config.yaml
hidden_size: 512
num_attention_heads: 6
vocab_size: 8192
hidden_act: "geglu"
norm: "rmsnorm"
positions: "rope"
rope_fraction: 1.0
init_std_o: 0.0196
optimizer: "adamw"
learning_rate: 0.00107
max_grad_norm: 0.5
final_lr_fraction: 0.1
batch_tokens: [65536, 131072, 262144]
doc_mask: true
dataset: "wikipedia_en"
MLP neurons of a small language model. Each row is named by its layer, matrix (gate and up: input weights) and neuron, and shows model dimensions 128-383. Each number is 500 + 40 x the weight over its row's rms, rounded and kept within 0 to 999. Numbers have three digits each. A neuron's up and down rows have the sign that makes its largest values positive.
After each neuron's rows, "fires on" lists the tokens most often at its 100 highest values on Wikipedia text that the model never trained on.

L5.gate487:503517523500498499554463492535478529488427459549482493561463495609465441487525437546505498526519458512442529491542485595507452539492519510540481476511448511497547493514459478585540543486522467536577537473507566520496511524475543457435597538471492566479513464439509415544530521495504502530549528512432507465416512446482525528487480478484545519505488448549450495465452483491512528465555557423471477459570481521544508541474492467520500552531500500507432453492435479464549464512514481521581463480564539549464486416426506501495488490482477521553489570537488510395398509478450567448524458513502546513480556427461441510479561490503512495444420564535489503578506456513497457439422515454492553534431426501440546556510467558495538480489493524446447525470444446465574575491476552
L5.up487:492502480488457502444447440550448529446430519646477468457537495592487408444511412554452452474483427514445552478392531555481532453551580518531501513505500486491482460484499522558444511490614493476542539522511539463456464519531508481510518535569559496519535564480485501562488497479500517537505500509467481486360564498510538462506469483413493476502483434500424499552526552441511446510541479516469504495526483548539528488482554566498515507511548479455461518524464497523548543576546480554566497494496569608515472525453514525491467460497498518493534523497479548410452521463426548492485508535466532489510514477457536503560594466486411512479473513453531508550484467559508505508388518465498555499538530534497497541473503560497548526503501507498441540415457411474463538529480526
fires on: " |", "|", ";"

L5.gate1326:491501475459475513412495442512510475512507496595510549518494516469452482493540567548525527540493514518419454558515478574471486480473499529558467487487550533466490513488490516570456452439529489543506468542511503509539460484535482530514506506564561470494461533528455447528462507489416569475487507510501476509492500474511488459479515573499533498487381426472447460502519514513529497492528546534409557512520491496479538443464530517541498448566537467498479447503529524495566515500424553566566498443502568495493459522477557517535433445479532511524474511473484507483456450571482575472441477544529585506571447501503513477576492561457512507473533528508517462503533497500533559506432463515531443452491505523553524518467496543489500576429451519536504519508476445438544515505462561
L5.up1326:515450545539585498457446482430506471475503532495476477499457492478494471510534474474507498447503506540493504513497521537492486527547526522472530445495500475479487532523533469513490560402497494530590582416518486430474509472517486553516445551507493518531500524391479411515564505502560474445504435571385490559469478483522558553512491436509494495490447566519480439521563511519486489573483510491509523442495525499459580478500529437451514473525462537501426525546413507505489505469508509562516540522504525510531498585498529514441483604443566462548539479476544490470455521532486539452508495401447525519451564557509496408490513468559557444537567504560434462466480441472491478508523488475454410457484503513473533421547438509456439495506546551521490483513457451493465504430471504
fires on: ",", ";", " |"

L5.gate751:547505501490525468472515457438469535496478486561419500453583485568459486554511509446505496501475459567488518507464513476477502473502454483526480553471523453495476515527412512523533530491513468493530473576533476495497549532492432492533509472472552472453439606492514488522451498481422463490504523517539461475451474487459474526514462476518535508457495432554561526492495573519502564489418516558500483478503467425527552523536478520487479542496585440522543450504456484469484484432478509450514536540468516478412537437535526501491523496457479516446532506555509555511460461519442471507515537461506504477555531510485453467505484561454516436533583539515483505460538531534524446471560474524488486492532517547525531434487534553471427551404485450507427515505534511566524529466559502
L5.up751:454465462475487456472502431432478537477482447618462495514507473509450419498436523488526515540459505492426525511505589509454461461512473537568489493542490533499406535461515547452519519473451450544533520551538515470483521469452499506494471480492576487468507557501427568494450537475514574486468586511502456555427500482496503534584475482491501492452482471505486434511494557451559509446471526538472477515566474490439530568522461495528424460420483478520550426506476482437499504464459494459580491542447531511432496513509504534463444577502547505424568489529490519499486505571508494490533439512486532463481499483445555467478458534469560505464530544479515546466547568515491427461494464534524454523527461569479561487483553544438540471442482419479498489466521467609512493506516439
fires on: ",", ";", " and"

L3.gate1019:557508511534489499500574499577473551447525487440574458509506470500456504448466477531466524449516426467480476503482529475531484514547485498552539463520487502519454503451515535557562459465512486472478479532496465496525505478531513501436508538472462551462456479507500447435535486580572444408493544454498491561531467541485507490555482564459498495497523438488520428513530514492479532505527480498526583494456502410480441539445454497483448477485528353506525506396537523548491488541490516473513546480503455431531531522443569469469478532491474481498470550475487486539506436513476447596482473489455514498508521470551572531594527522485483498503585547491470451575471485559419476491554560525556550539562560502557583492495499523510490589520494511454531494522486515494505547457470523
L3.up1019:481505473493481463499447554532428485445476569572495567460520457505505545540517561479530498502457468522559528505494525423496541544557517596458461485577566516555415507532547536517483537551498496493451534408566481433485566524441591515479455498536495474515515480545481473465474521478487502486534441585572511505455501533489522444526505486548467503472524499502515489444516520446426519489421480435430468483412518444511471481493526514500531500482480469460514465486464544502483469513551420454481539482509546444446517474524554441506536536455498497437432524490536482512548459435449516549483443514452529492445476514522450477445457545451499559511515497591507504549498500473527534515497480506447461435491511396495461477547537488514386465558474503481520456474506568543443485459551479
fires on: "-", "al", "l", "a"

L3.gate1021:449495499480471462512481431462579450435488484457496475579505564527401449506559504459497489542501509505463544442553514520460503475456505499460503460482507565500525515518478538468498471496485433464547503509523541510507528515455484458454494449493527500532522487471452515412505508462519477548496502533475462483494532499538471509486502452496495511477506524448454390531500512490509485530545447520547550549525555501508515460526475505395506491475550496515422540480544436515516465502557621544515508475400571509460481458509504479555464547566492409466536514514529497459471521485517490513483507452545494521443509551480535523574442496500486470488473502419462544558542525518456457500566482495512449575565457431452465505500461486461473503535535482492502497377508501524494419516478516
L3.up1021:497480467540466501484494412478483522511482511490506556502453507516421524563521500478511471458459510525517482491475525558499537478527505532493469519496505563494524505538528530482469485489490484520502441524497527450438475446494485478453501496497580492527602532542542500495502543502494536534478538457499499456532582548558477546535412559431461425481476476454486479477494557495486383540531482516438576506518520528539510510423497434411502494497485523518450568502529505579525468475524549529487402476456533578462491495537517523522495464593541525481534501535553500449483496517484554425478555581457553476550548487476551476537429531437403545475531456450545532492490548507447476522497525474462470544558433401449430479475511553515526469540452505432509510479449546496578455553490498
fires on: " This", " Votes", "|", "ed", " Some"

L5.gate1250:414479482420439544535498449532516514469487456548534555479462539517463475541475479495441465556476505538482554481490531485430459503491468530515494439405526553474505561527541487546469524434454467635512536460536482520550501488509535529505575539436547514505573456487501515501534449524474543478462507515430482486483558498493510530489490490550433460514548518540492520468549561487487471542539488566506460489577513485494554440492519451547520478544521486554511516524475582401459560489473476478475501528515481505477501466511531493440551598500485485488535476517583498592429485498497487515477481563467571432506508513491505466509455490515504442523506525484481423404510562459611492516558484499525445515542534490506553492470487520502482466477533494448463524437527480481467482603503452
L5.up1250:431440498461528520474485435430518514480488444569485512492502515551469438558528504497565530546434447560500523498533572556472410479507448465499479534465509472521515547566490515469522502473462505499480566503494467515482553520512473492494499481451559486469503549456467439502480432465475491483470510497516545436491480467491568507526446490568489469461489432480440465485528510457487504530481529514577569510530564420476462462547504547492515567467564459468461474505374549482480505493481471518521534535495496508457502553479519580438480559462552514488519505486417522561458546478506530449461480534483496472486541470473552483533521492563531474466502537479489501460503604471548467527544510494496458486497472573478499431510507515529572522451498492482477468478517498509465530502462467
fires on: " (", " |", "\n", ";", " /"

L3.gate973:513537507444530485491508511504571467507477412432513530552516482452488484476545548479513436520517524615489536451531496537449460595499530522515514511446474515523488549503466512481531454549438430523571516522515480488468477456489481525429579530542529453540526509558502526459497460514500551509491545534538542546512442547566506460463491451465446422540505512530461486523465466477476518503468504524514536558479498536535421475507531546557436517522514538444488461484463460509540472497510514539532476499460522454484554462490513493505501575546562523462496524552444521498461573559546516547480479554455518540484474509526550498511517460469481591423495521497530460509513568417522488522461510504537515506489448439509447499512458528548536546502467526491565480523535553497469496509466564
L3.up973:550484463466500544524460503554555425480405514480456466546519491538486511470506551576526478506541534478510511485458534531549441584553547507486530547503496457513501511524524510618418390554464537496466551506562544472478521434511550477510511542516552448560527505557506505508484491581481444554475464495514473630627419566531570478501517487447488490503494474441475511520541493452521523480498490515522463535562507516447562537574591525530576501462446510497552460421578504480446473469544502514457554475501491486496493510571433491426554538454483552525523483581554516396485483561523541490500488512441521531463477526541492521558480474474542566490476527504572470483454530553474419460474496419542471489472507456520427500506495501531540492510421482544538515518470519512548514485497552
fires on: " of", " for", " towards", " being"

L5.gate882:483489549448492448422568463553490516474529547561564522544503469555463489544507500569559547506489457504474535394468514540480486492515444494566521512467443505503476493495439441467541538479488464587537522494479515487552449526409527488490522522549534440483499481524495476428526474485504530587508462500496518407444454515436503496528501450501545539478479538555499500492507523447530607473582428391441509496492579573546574572497476478460476570455552505533542505543515519451513508521419467527534540526509550488565472504504497575569498559502515488489512458512501433423434530478480540505447517467491499522481481416447467427544514469474501478464485503538424513453461489536512467566444518496468464531473531466574530457536528465481518472488518548507494537481459429512504588508455543
L5.up882:493493548515517478396481422470478522491506529530520498488486518510476411460472448502473539552500505540453527461553524554490472521489546474525513507492456517489543472466517549483411455487521517541517566481537520494594464410495515477472497520472521436494513445454592454488486481500524614454488442504492493521395545490466527439551505468425500468489577515491439432493529580452564529511553487485472471512475513544476534484514470500498487495435546497485536541500483509484522502539526481517457427449504482505526492536459496539506506538514532431479481507519511500462454476519435473503519564439468542484530528439570535479548527464538458421484486497557524443429462469524604502512489516508495490569520447515524587492530469539487465417448502450506445417497525425507543517536577467
fires on: "  ", "|", " |"

L3.gate1004:431567561472429520496506534535533504474513491534527537459468464550468520443450473478499523523532454587548438493447467529518541501492457516535431452486482504545524489456477605484512478522491537470473461445497496402538454417487521490434463494486537523441493461463513491492527533551512550487510512509544462485527434524488451512566456451548467494461524572556467541522529562510534464517533494508505546534498491617526470552484539506526448504390447433530454520518517470516465487463394529477504491475528496473534527497498469524465491507480475453548499568475469539476492523463495455555520489434442439559515511479490607495516465496489544472436426488556555450507479514532487461521493545501499420451482473451539513502467452452515435494509552493552484438556515557518516480478462479
L3.up1004:509515550573538520444464506557484483530498485527476500492498542533521496435490414494412510511452496551483543454454454492457594445431460462462463531523436514530496505483529499491421492464507484501572467503475497554484510471482552474573453517415490507512508503439536492539500514433497497528567557460485526526487515490444482479437506431500448488512493552470475540504531472453523509495534470470515494549519451553479495525553462490500492478399465497463429491560514527423453428518487484530484496478575563495505527456517512473593507434444524446497489462479513454547519561420465447504504479471481438534482524458459518440440460517472511568446435494467414510496523462536455500524510444454524514452547487429522530438559515465485498550440530506507537481523521520445471537470420463
fires on: "-", "–", "/", " A", "e", " St"

L3.gate987:515482456550512468474460404458496438497522440527552498516542560507483513505511458451506418475503495490391498503551496488481485526456495540481502509548519467517521431496572459468499518488497548473499509545474525465530485551517494519475538516489512455515496436493493545475487499547563488491495542487491555472434505509517455512491565528517523486449463453523487463469512488477457502486397525479490609530550511488529502527484470500484461518521501397463494546487515556481525488524510476507510468492476522401454486447493570548524505500544502477501504544522497507505534484496488513496475430545533495576478547513497475532516585447555580510516464533487565443417468475501491560545481512502461501504541575525432458535550459493534440501567532455481525442419398488496461586500470543
L3.up987:468541465482480468537466449456454529507521485516623592525500493438546452498496555499490455456477561547558493509502504416484548535469507519527415574525491521513546548513489482454482601528491518533544535462579518494526540503517492471559516517447573501515493479511483459532465505506513506382586551540462549540485568466456441470459520535535474426440432460519480453456487489509521530529526494477505447522423458557435460482539451469602532577491509469407525496522537503455514447466465430507502431479507531450592457535493540497451536530521514458453437483422520488514466521539476428517496429534497523531520466460476531497496436472556498545468513554507516533464469543504567401540504479505586479556539481444515449539509451484468487497504608585451574516532518446477502530546414484
fires on: " 5", " 2", " 3", "B", " III", " ("

L5.gate1163:428523518503548400437503419485489467478498461587526528423548479492426497476554497444503455414490455494426515460483475477490465527488464512489530524496460537517552451483537547540567419496474498517519429500496469434467506460436526479444521538495492529570583494525514525539508525456527471485465508535557510608511491398531470437531499467494512525437516575551533447553503532512485482521563523502557449496500496521487519505509488496484506553497549562493400467552523525553529493444505513498490562505490509555484473493484450475522484454550466534561493464525505508529362483507569453460552525518559518506453518530510449456461558504423401453542499458505515508444503456469551495557497547549572546514502536482524432446489497484521487560427535496503515478461476517476435454497556468
L5.up1163:446484458511500490501391464490482505548504491484456532550514474541499435528526528508434462453506525503516509484489605573450492481495475516509525476490474544472499527525495524477468518464538480483501453461542548498505460534521508519489505545515511518477577465485541539535528490437487450515505559510512450490444534508561446503498477547463527485444408534494536456459440473462455563444565498445449561463478552483520510423464492457509509506531539557511491546460489490486406510484527530545472448494532568409458445500466499566499480469564514501468544492529571421564572478550518523515543523528497513489428495514474544516548450566456495480496557500443387462530489508500473586484571530539512487485611453493515442528499477532476479494435461547402536485536484453490458530541514504
fires on: "=", "s", " conditions", " Education", "ion"

L3.gate844:447506418527510468515492485568496481480484527520487536486502469522581513429521577455537499441511420482588500442458475451516514442457499516523478552517497584485447533489470431553518529500433518515476495508548569493435503568500497533476494488460492480494527512560578472492533469520532467472474492508534396500498484485531502481552473532518501555445560530537509528521531528499427492561588447467516488517499524395516458451541532539441481458500446461459477491484530455517491448399493468509481564543465544466458475448459531486505480505500462498528467510541489472452492570512490528517442496467512501477521526469484581477511523513518422575478471500489518509503420554605446517508552516461516574502474438491457490492426465434464515450405581441451509557504533522454467516493493505
L3.up844:470481548384428481510579492491494501508449435470489460480499600456497526515495565495459458458460539478516586492556456527474538514501552457542524547536468482508509382558505506464493519562496568527526534487484500514483516511448523505556473534499420499575502499464440465454457460475397469556535535501485528491545513526473500478502533525501494481521523551515489479459485480440552497508460475526503386553568479464504597456463481542514542440461554433497525547490553472509495460518514513489494512558542449572492559473479415467525510516516552449512460544547531436474600551521506466493476462493487517494552508447587512427511504524541550486465446572486547484499482503539554481449471501409554432554450463456514429515448504537489549488480514456487534494525475531490487529453473517
fires on: " were", " was", " is", "s", ";"

L5.gate838:474491457519553541465495470460548521423526418554487427475511490530524492504444439526535553496488472569481488491633515472497445420517475449541482518495459523501441535499511485514552473511466437595549537580520505566433473485466395552480535464500524547421486477456472474484421499512476511494479492547514595456518446447554515410515472478468500468440477452490515505457520547498490579513538464505456551520537502538562583487501461478476508512507502411467510492516510525555461520499516477507516547492535444468496509568457518538495552485522502544527533519530554503502447495500470591473414489516460564539515560527504494501549498536432445531506470491480479495475467470506507474458485522494529552529414572597514449578443487447556465532446430492419500499523580494475546514517519535
L5.up838:482550491588525504521492482437563458472508466549530418496477454509447551403467454448588499484451493542521496510541540417452489439451471434461531528425492545511477556482512456526578487511466411520554448479499463474429507593456503565498546512480441528446508466510466510485502539531518524530555544486478522544475484449515482533449496520569502519531405428474509462507487458485495519510517482556506582542494467509445529527472446443525505527428494481441488459504552465536493493482543529528475523425512479473559503571439486540512556472595473517463468531484567527417492462522516494494547475425511540534535574453498540445521521511450497567537474488498530493519464510532475559524500474502454580471474531495542466490539473445575585579524498516425528468500467506469528461474478563
fires on: ",", " |", " and", " is"

L5.gate251:401508552490489423523537468492496504488479529480460532358479463535424473491484498458537479468517541492533466463530411518438511551535502493495509486574490510439443491494538462505457527473509577447540457527498425538508500480501574499484531491561510545438552539468534475449429500516452446487432497527527393466507494470467474465497498492589547499460530518539524486485432565398475515542539475547449464470554452488500526490485465455502556486457504477558496517525480466550468502534539507415546535491523492524457478469526447476526463480478470514446511555518540541480500464451449502563487535504508471479560517556484533503481521530497523456550496576506548486491519506476508546571511489480481474472503540484535454535487524534465481529518491411424486531509557494550545483467510433
L5.up251:468451552474443536568534457453504463491524458443571478424519522522463524490556464518416542548470554509474502506500486596553558480454640493529542510513483515465533550519570492516506466513492548476496426470553494498569491558502487473557543525490479522454501489383505431442518457412511470569456469516599523396484509450457509487443533469573490528415573488515507544456532511531494535519449418526489486539585466486492451504471508509509452490487508519483457478463462540481548502532485556544505498539543433526447479512511540436512492479498417543460479496457488446479482513494496421489554507519509540392483623490416457503489473529497485496552465458510493558504480500456484447481447534582450503503496498535548405530460460481513490520452562492520490548466527497519486534491537452
fires on: "\n ", "-", "–", " (", "2", "1"

L5.gate678:502500419571492538473536509510534456519473450472551578407521531564507542535435484552501474546500531459499521467483458519467485510411430423508466478497514535421539493483506527440491485478584431416541452425456470449484474483517526476481531480523494506497501523495443561500525524494505541496540598544532521534461560470430510539538490509526466469504545441413485558502489546518555523526462440451507550408521502543524502493435513469533450516489472512546443494437500527522504556467497548491545492505552533527534527547509513533565456550446451509536555532544514545538537416435533488476470446570577477445441478510446502517508470468450553529507525465520485509470491467513561499523468600513533527539546530503492482508532482528536505479465528481587441465464508461507453470464423488
L5.up678:506501527530544510521490526476462536487547528553546550490571528463500451509502519490457509481540500508529487426480505453523472450512480479488535509541457495559489543493501582517460419541492512485501536481519479502609489471542496538543489412527410500511543546477519491499441527470526460493508507506484550528524509517485525489422467475508471449479519468560451483559441511502493438530501541523557576559485441428514446456547569495490505529515522447435512474585504528443428457495492485523510511487483440505520520503483555476508507419484561541492483493525477591537531528476405451546454512492522454471478455481487552528450579494442451518494451596459457468494541450595516513483463464501444462525516499470493519530555512562458480531545485505545509494564524490515521499475396539
fires on: "-"

L5.gate137:542533506536578503443503506479559422492572476472459479518548496473507553474495456619528560511442414588518514463468530467505527498500532440460523495519467539576510529521459503500628500512491459553498472536554486508500557571500501472536549493493501500487482539494437526530478511511501557480475497518550414480575391497464566484431494491496448507438464560518482542548500558507550476491568432489452479448529488447517425504540470404521556390494560466480485521513523525576522482457512484482498494507461485491516490484482496541511503456470477519467509531558483469493482443473543511439513510514482516495501508545518494415603520535452445449518432525507466523490459459485545497503425558577527543479485490435548550454484474477476451578472481496567537537485542560476504500470467518
L5.up137:474503496420504484478567431489410481515475429506527484506494488480497505441469511547545501484532545551450495573486528467553496429540505520546501534560514550509592564462528495544486534549492434474522491574557486510532572470438430497518548504515522544458531498534508493562439547548485572521519478539437505531512549514574482459494527510399567555463540481502472479430565568477484528554543479498437440452553545469520444521527504512552479408533519471496469448476529505568492458514454525511509500488476515551480441527560502515562504469579482483463528526504556495484396459530481450526483462562478547479497518490455536514479454477470470429516514536531505476521509523541526480506526580484438470500515494465478520520554481534444538449447526496485512520514491422551555459510485420
fires on: ",", ";", " |"

L5.gate76:432538573481464479491435456544531465493500565522466529424477487528488483460448511564517458509510467494443456533511472556552481435539458443451469503524380471454424548480552587511470509498541500535460519452465499506497544443569511479483510535476532580530521456443457585529462453551484523450409523507490468423476454440515456491493462477539447470463494388555473478504459533493542487509565461491449503551505462471472425537515514508517422487493514516483530540455506523573524464511469518476524462447513414476386509481512504443483484441511522547510578462525503549530512466449529552516523562490430517501500501414510609474448510465512509487546462451494475503521423460508518526573553483483534520488507442502615549490546451532526515459477549439520472489516472539506540471514482516
L5.up76:484513539495517465468475517493535436476515455454564532528548493545463513517542480539528543456533530516514470487440473474480501475507554560459510500510547472420507579493510488513512473476522468506523460436537553510471425545458507496536472544400521537494508526483526454501522493426471501484494476465496516462527475517541539485499518578472553390531516480556443518465444536424459501482526510498537544470498490448521473469492462467478528454483600458504526575530495526528498505533525563434519480478443502545522439513533412506517497531472478510468509577454480505560469527516531537432459471561462514495477496473492461488441557551471471420506494535556456506510506526504512516517529557564480471548474519520524508481526547495476529563485495416532513456491534581533464505447542469
fires on: "–", " to", " (", "-"

L3.gate856:488527507520539509485466471499517446476516510485509432458464510545524483490438463534485519511446525557520425502419511598476521444500461512577517519531431554568464511420416562475517490489465470410487484565502446570518509532513501512536473509574522587521499601525530523540482516548525536533475437462466489484511435490471519498489544472601415514510465508455468511541499525524498518523452458506525572507578446485522489511528463439472511466443527503551538450540506505582526500579505461555516569462503488487465451515493456546469480537560452393506555477494511434496512479501483450487496481532481491487534467493493486524470564506468531501510483528534566514475441512460479447549465493522478608495561496595547488517471530463544436503431549486484498534495519474529537506458417524
L3.up856:489412499521392444487475560469473504511510538519519499514518439478495544512453490455496586504550523538510480464420498485446451508582558436552468444462481537491564532505512463511558502500531504464512420508460522494528519467534501548445505459475546482492467456454463478497470553543447522573466508454540476476546562562461569475457505531543446557567488491487472524420432511523451517509444456494520464386466482570546480561516458498498474507511528525551501583505499516514483523481439523547527508463517514465528486522539513456449476487540470489465564552573550437444446440462460466504501429577580503519526569524508494502483487444388504474441500464488527520499482454453518559455535556506509459539473490548537527567455543622485481493444496509509486535483485558480527609507473458
fires on: " |", " as", "."

L3.gate1209:412518553454481421439546431535502480463514516514477568444554447469433512454586502485467444519512552553494433469435541552449527554476504511445489583462528479519566474544536498468557568565405514476525528485479424528489590503510491522502508523518569585558442464470509495527424600477478463414518501531478503499543463509527454507453490468548478498440410415478492566476528511517551481579554542496487458459579512520522544480531462478510484473513545573446423539489501550480572565472492559485459552396509473531478534445488391527536502457448502556429535481498494388483448483409498522467554570523444510538540474565549441507545525484472459511453553516477461522527529463486516452543475527445518518453464483506490449438480488462519424495497492500476500406529441455525526431433562511
L3.up1209:504490553462522459505448419447537471459438577514500587492558460521468473510514543523478399510524486523598538511482521531467569471551523524487541550487489527470494517504543452564577448545532545497499539528447495446486485415501565472403501503487525554581498577512503463505490528573454526462513493514500433494508470505582484510510515435420467461417469423532487543470514489449539447525524495562435512476537538397544532527469507443547546508483510504508526447502486489482452477513501556540481541429471517464466483492506515477488550587480514482538444480482569532531537444558504570469562507463515503561478446487485416480567427529493453538525484468453534494440519476530561531523479457443462489455505494541506525518474478440536469494512532539540563463499538429542516494560563473
fires on: " place", "ti", "s", "ative", " Education"

L5.gate143:414526573577446522462527474468508554534523489447446584537502516548467484562515442501466484525520540514484440516484509528512508518499496491474465507466506509434569483488512608484504436451509539514515520475510405451522451456481460558474497552489486551456513485496486495528471496494550484490532570497523565435508486451562489514445403424476510432424533508455445435519505505493514521533535521548550556516522522524593437521504452468419549483466573526447459510494474538524594513422481507507493545498468512546529454541549489491571522526466476508524535538574509571569511512536499477535487456474518521447595447532475521512529478494495460420586507434494459445488581518471493483536516456534537505540496498444462438577554539447429482514497443557526474470467479466510500520524591518
L5.up143:463499461500482438499486562515528551536531514433413522484483510507454502535608531457511557526426450523374516547485505568509474465444427540463437514509536530461501417535492511445567488479433514497470541451523557501468462487478524475524490439487517542485579508511545487492553538566498509513545528510493534443555459563496518566450462520631520500585517513510454507437551498546507501468476505493499476498546533485503511523533557580484472502469516522495449562444459513509495525558455460540445516436514513458526494540551549491494546472504497467509594452475524512504502439495529467455496479520482562494515507472457507520407423487513504428503494512543474457543489473470534453499516501537446538480521552520551448499434468539516482518493462545543495503441464455485581524496534427
fires on: " $", "′", "°", "–", "″"

L3.gate770:479498573541537444503507473481485441450491534428500501475555507519493524384435534429484416519500531500492463488540507526466520521561461485481438438488507517514533524517433470521491470507475461525529496556517505527432551510459505428464546499507551473504532422396479477527546516540504437528462498525566435505540451470541530422458467450497477527584477501486450516498537561545462480587507516477481521499535468476514542553572520443476489453469581525572491537493444458569528465451537516531540547505483443527472500470462450506491374526553497499488536539520536486462433517459450468477470513530516553486468544495512578493498584466398511532504457571540500526448547445471463509474443446513527472504531522413513497481497503550420436459549524439463447533471453557499538441505521468
L3.up770:445462557475506499549485489570538561454524433417491546398503520502565548442520512490577513489483577511579532478496450530471498537548532541392526537512492554455494451434474520488487544479438516556403443488514565530434513499421553531497526456465528505547568475477481484527557530539449485528456475518538472525510446438509532547528432490471458444503548494533448521424541543527462429561415489487478482487514517447486486457509501463515551551456514525492523489512509537495485462455512482505483538525439436565463528511442499453532507564454468474499607461503489528465502511538482518477535538554595469510475469506568529509464467523495510479513469514452425548576517487480533488542560512458492505492426518521427441408541503455529526480547514564467507556485497537486496494499482494
fires on: " |", "ed", " that", "|"

L5.gate961:463540550516497488448547476479446464509468494515474455506507514481475442509501514552537489489424474494457414527445550486402540480574599490515455402559441521526410508409494532505547481508450488496530483576413488430452509495540534448517514585512566525527507446510400529516517534491510499481533532479561530511528485468512548474513554541533453516530433478430400418490547523478477489455508528532438509486452499526466479502562512501523537480517523490509499526511473501595477459483521531475552514533540481506486479526525538567499475499476522552562495472552465516562521473413547445497494515566435486521545477554491540469497435570498446489408446527482496522466502527514595476479549464566657546484456477483517529487510494547449472454489465544485475439486449433450479521496451469
L5.up961:590467433527490526482471491513469521484464544549505396454516493532510536454513469541590620433523436524513460524400562560460550474527505454589474440473474510498440518533512501472545490498486433481548422484475524470497527549478461546568491628557526530456441520508503536526500513513438515474517558502486461518465533472496480557479533541501454519547361548560524507468446537512435491417464516507521531454454456515514479496515493478497564564501501490544542498477520508533411464471477528463421489579460505440492502571496462530528534517463540519458512506507483553483496487454488512435495466471499527552554491453508487497498479504435503449478499561469509500450488507582511519507448449519505460445504535455553482466514464501469531553511486486464518492534500463546508522448422509
fires on: ",", " and", ";", " was"

L3.gate344:497540426492423461550464532529462471400549505556543506511501554477463465477536473480544527453582496507570504577449500467487508478507508563508549504537511491475512448509424516516537545486418621509420574454515469526549523500440466586530450463508494453468459444640507456433497523525414531479505495513503491532518418537473584449552534470504473526537521464581532515481555480513557497492487480437525441457488413490470589474524532542508502487488498514521503534462479466460505468462466454489460484592498492508476519502499461457402415467507540435492459502468469531463451524520476525505497459460518491439488431476490472462447535494573472496496499543542444432521440451517524541494498467507523506476463463563510489488517515464457469490454548485541478523533541535515504529558449488
L3.up344:528492550482510467477494512397481571473517502521541517510548519442500493481464534520490510524426516574589498515494411582529486521555514393508544499484475474487534527491517448507514522465487499476490531547500500452569421423434472510570508415522469492551556452492513610499474544477466482553584370421457459521471481449514512489485529493488454488604505488486424567544484488490477524517493516495523487532464538466487508518556441535491479484495551478570481473464564535544492470593419537429446480443537558423438480521414496523508545499565502440478453473460507477461422456536543479501462613475464477589509485441489490521500504561475435492481371441448461475493502469438427489470537494555447426523495511454464485525501517612471549534446501516490488534532515468492463576515436449
fires on: " became", " is", " were", " are", " |"

L5.gate1005:423545463500530463451487493456505467476452464515522472573547567554471471486507514538500494554483495514473500535544472542497572549534532529468475501521549484479498569488473513495515509508481502410569447527442398493479377489498491554515483516537532543469489391573507504492555485457514440559529556486528558526526480505454524506578477523496462470568442532542431520535546490484472511510534462453476491479495536524485472516505476544537469519512522513525452493479405473522498413544447451549520514506522493575471490540514466508494487458518449432509496453507538417554498497457472481489512466599445410464480488487495546613545554455474475516485471464508535502457550501539529529522459449488586547527495503498550454524462463474465497464518520473516508404547447542583495473513539463
L5.up1005:594456420534521564469507462429458492496441541524507435477477523544509475560446536490530556522472469541521545540514507463525521479518531511424463550520531515526485485586546502511569545481487474497488473568498552475530501573488467515565526544453514470550484480485509495561508469465488333375518493404493514540427524439455551530546504537543464558424457533501488462470444511453473535486501449509479485509496440466491452531514514522532529470504481502480479538493605536472482488565469454521563534442481443463495529581531521483505504498456424512483468440532513421538524467511533477536552452499452550517507479485518508529490477508621587556525503499429538490498573551572513505580568470548579520483446539472507520508487472486502511508467540479551522467552580478505496534483571512
fires on: " and", ","

L3.gate99:460567513616507461469532558530534502480527441485500535488501542457536448418446515486446593535525472529504466570495404514538473444553452507528498475476505466536501494519490554467475482509459463522448517525530428478519528420487451526530469543534457488557511543532481475468398522549478458449463542559503547413470507477474477495414548452495435501506456468549490485469449523522524501449432512513506459492485575440609554510464501524475531478516529464554486475454545501515518504491506468496602547519506447509540513500494550471517461497510514494473480531538473460547473483502470529592517475432494514488573535504475520543546459453504490492537465544565452548481536411434522477515498460525556557429554461477529524461465554515425460469472514503520467502496490440508505500453517447
L3.up99:470488459525460497505562570527456484531568449485452576451484604461509458471496446489485474477497603514492510531510483486483459523457462428463498527545479526442451470431537570423535465429504461588493539460523510529488486463483436466535424487527483489531497464516562500465555473494497536469489538545566485460476445482457517516572543435508442476491535454543550517519510499560515432442496464555498483544474540462500490562495427556437447539407608526527544463507450483513557517446410515416551545492437493415524501468551462439496513510473533537517542528461558455462494524491466561456526508485462495409520467523525515533468518514462561489489554481575496527480467451464430565524500469518507548493553454526509498532471534469457464446506603470479479501489483485523466507547519504
fires on: "′", "°", " ("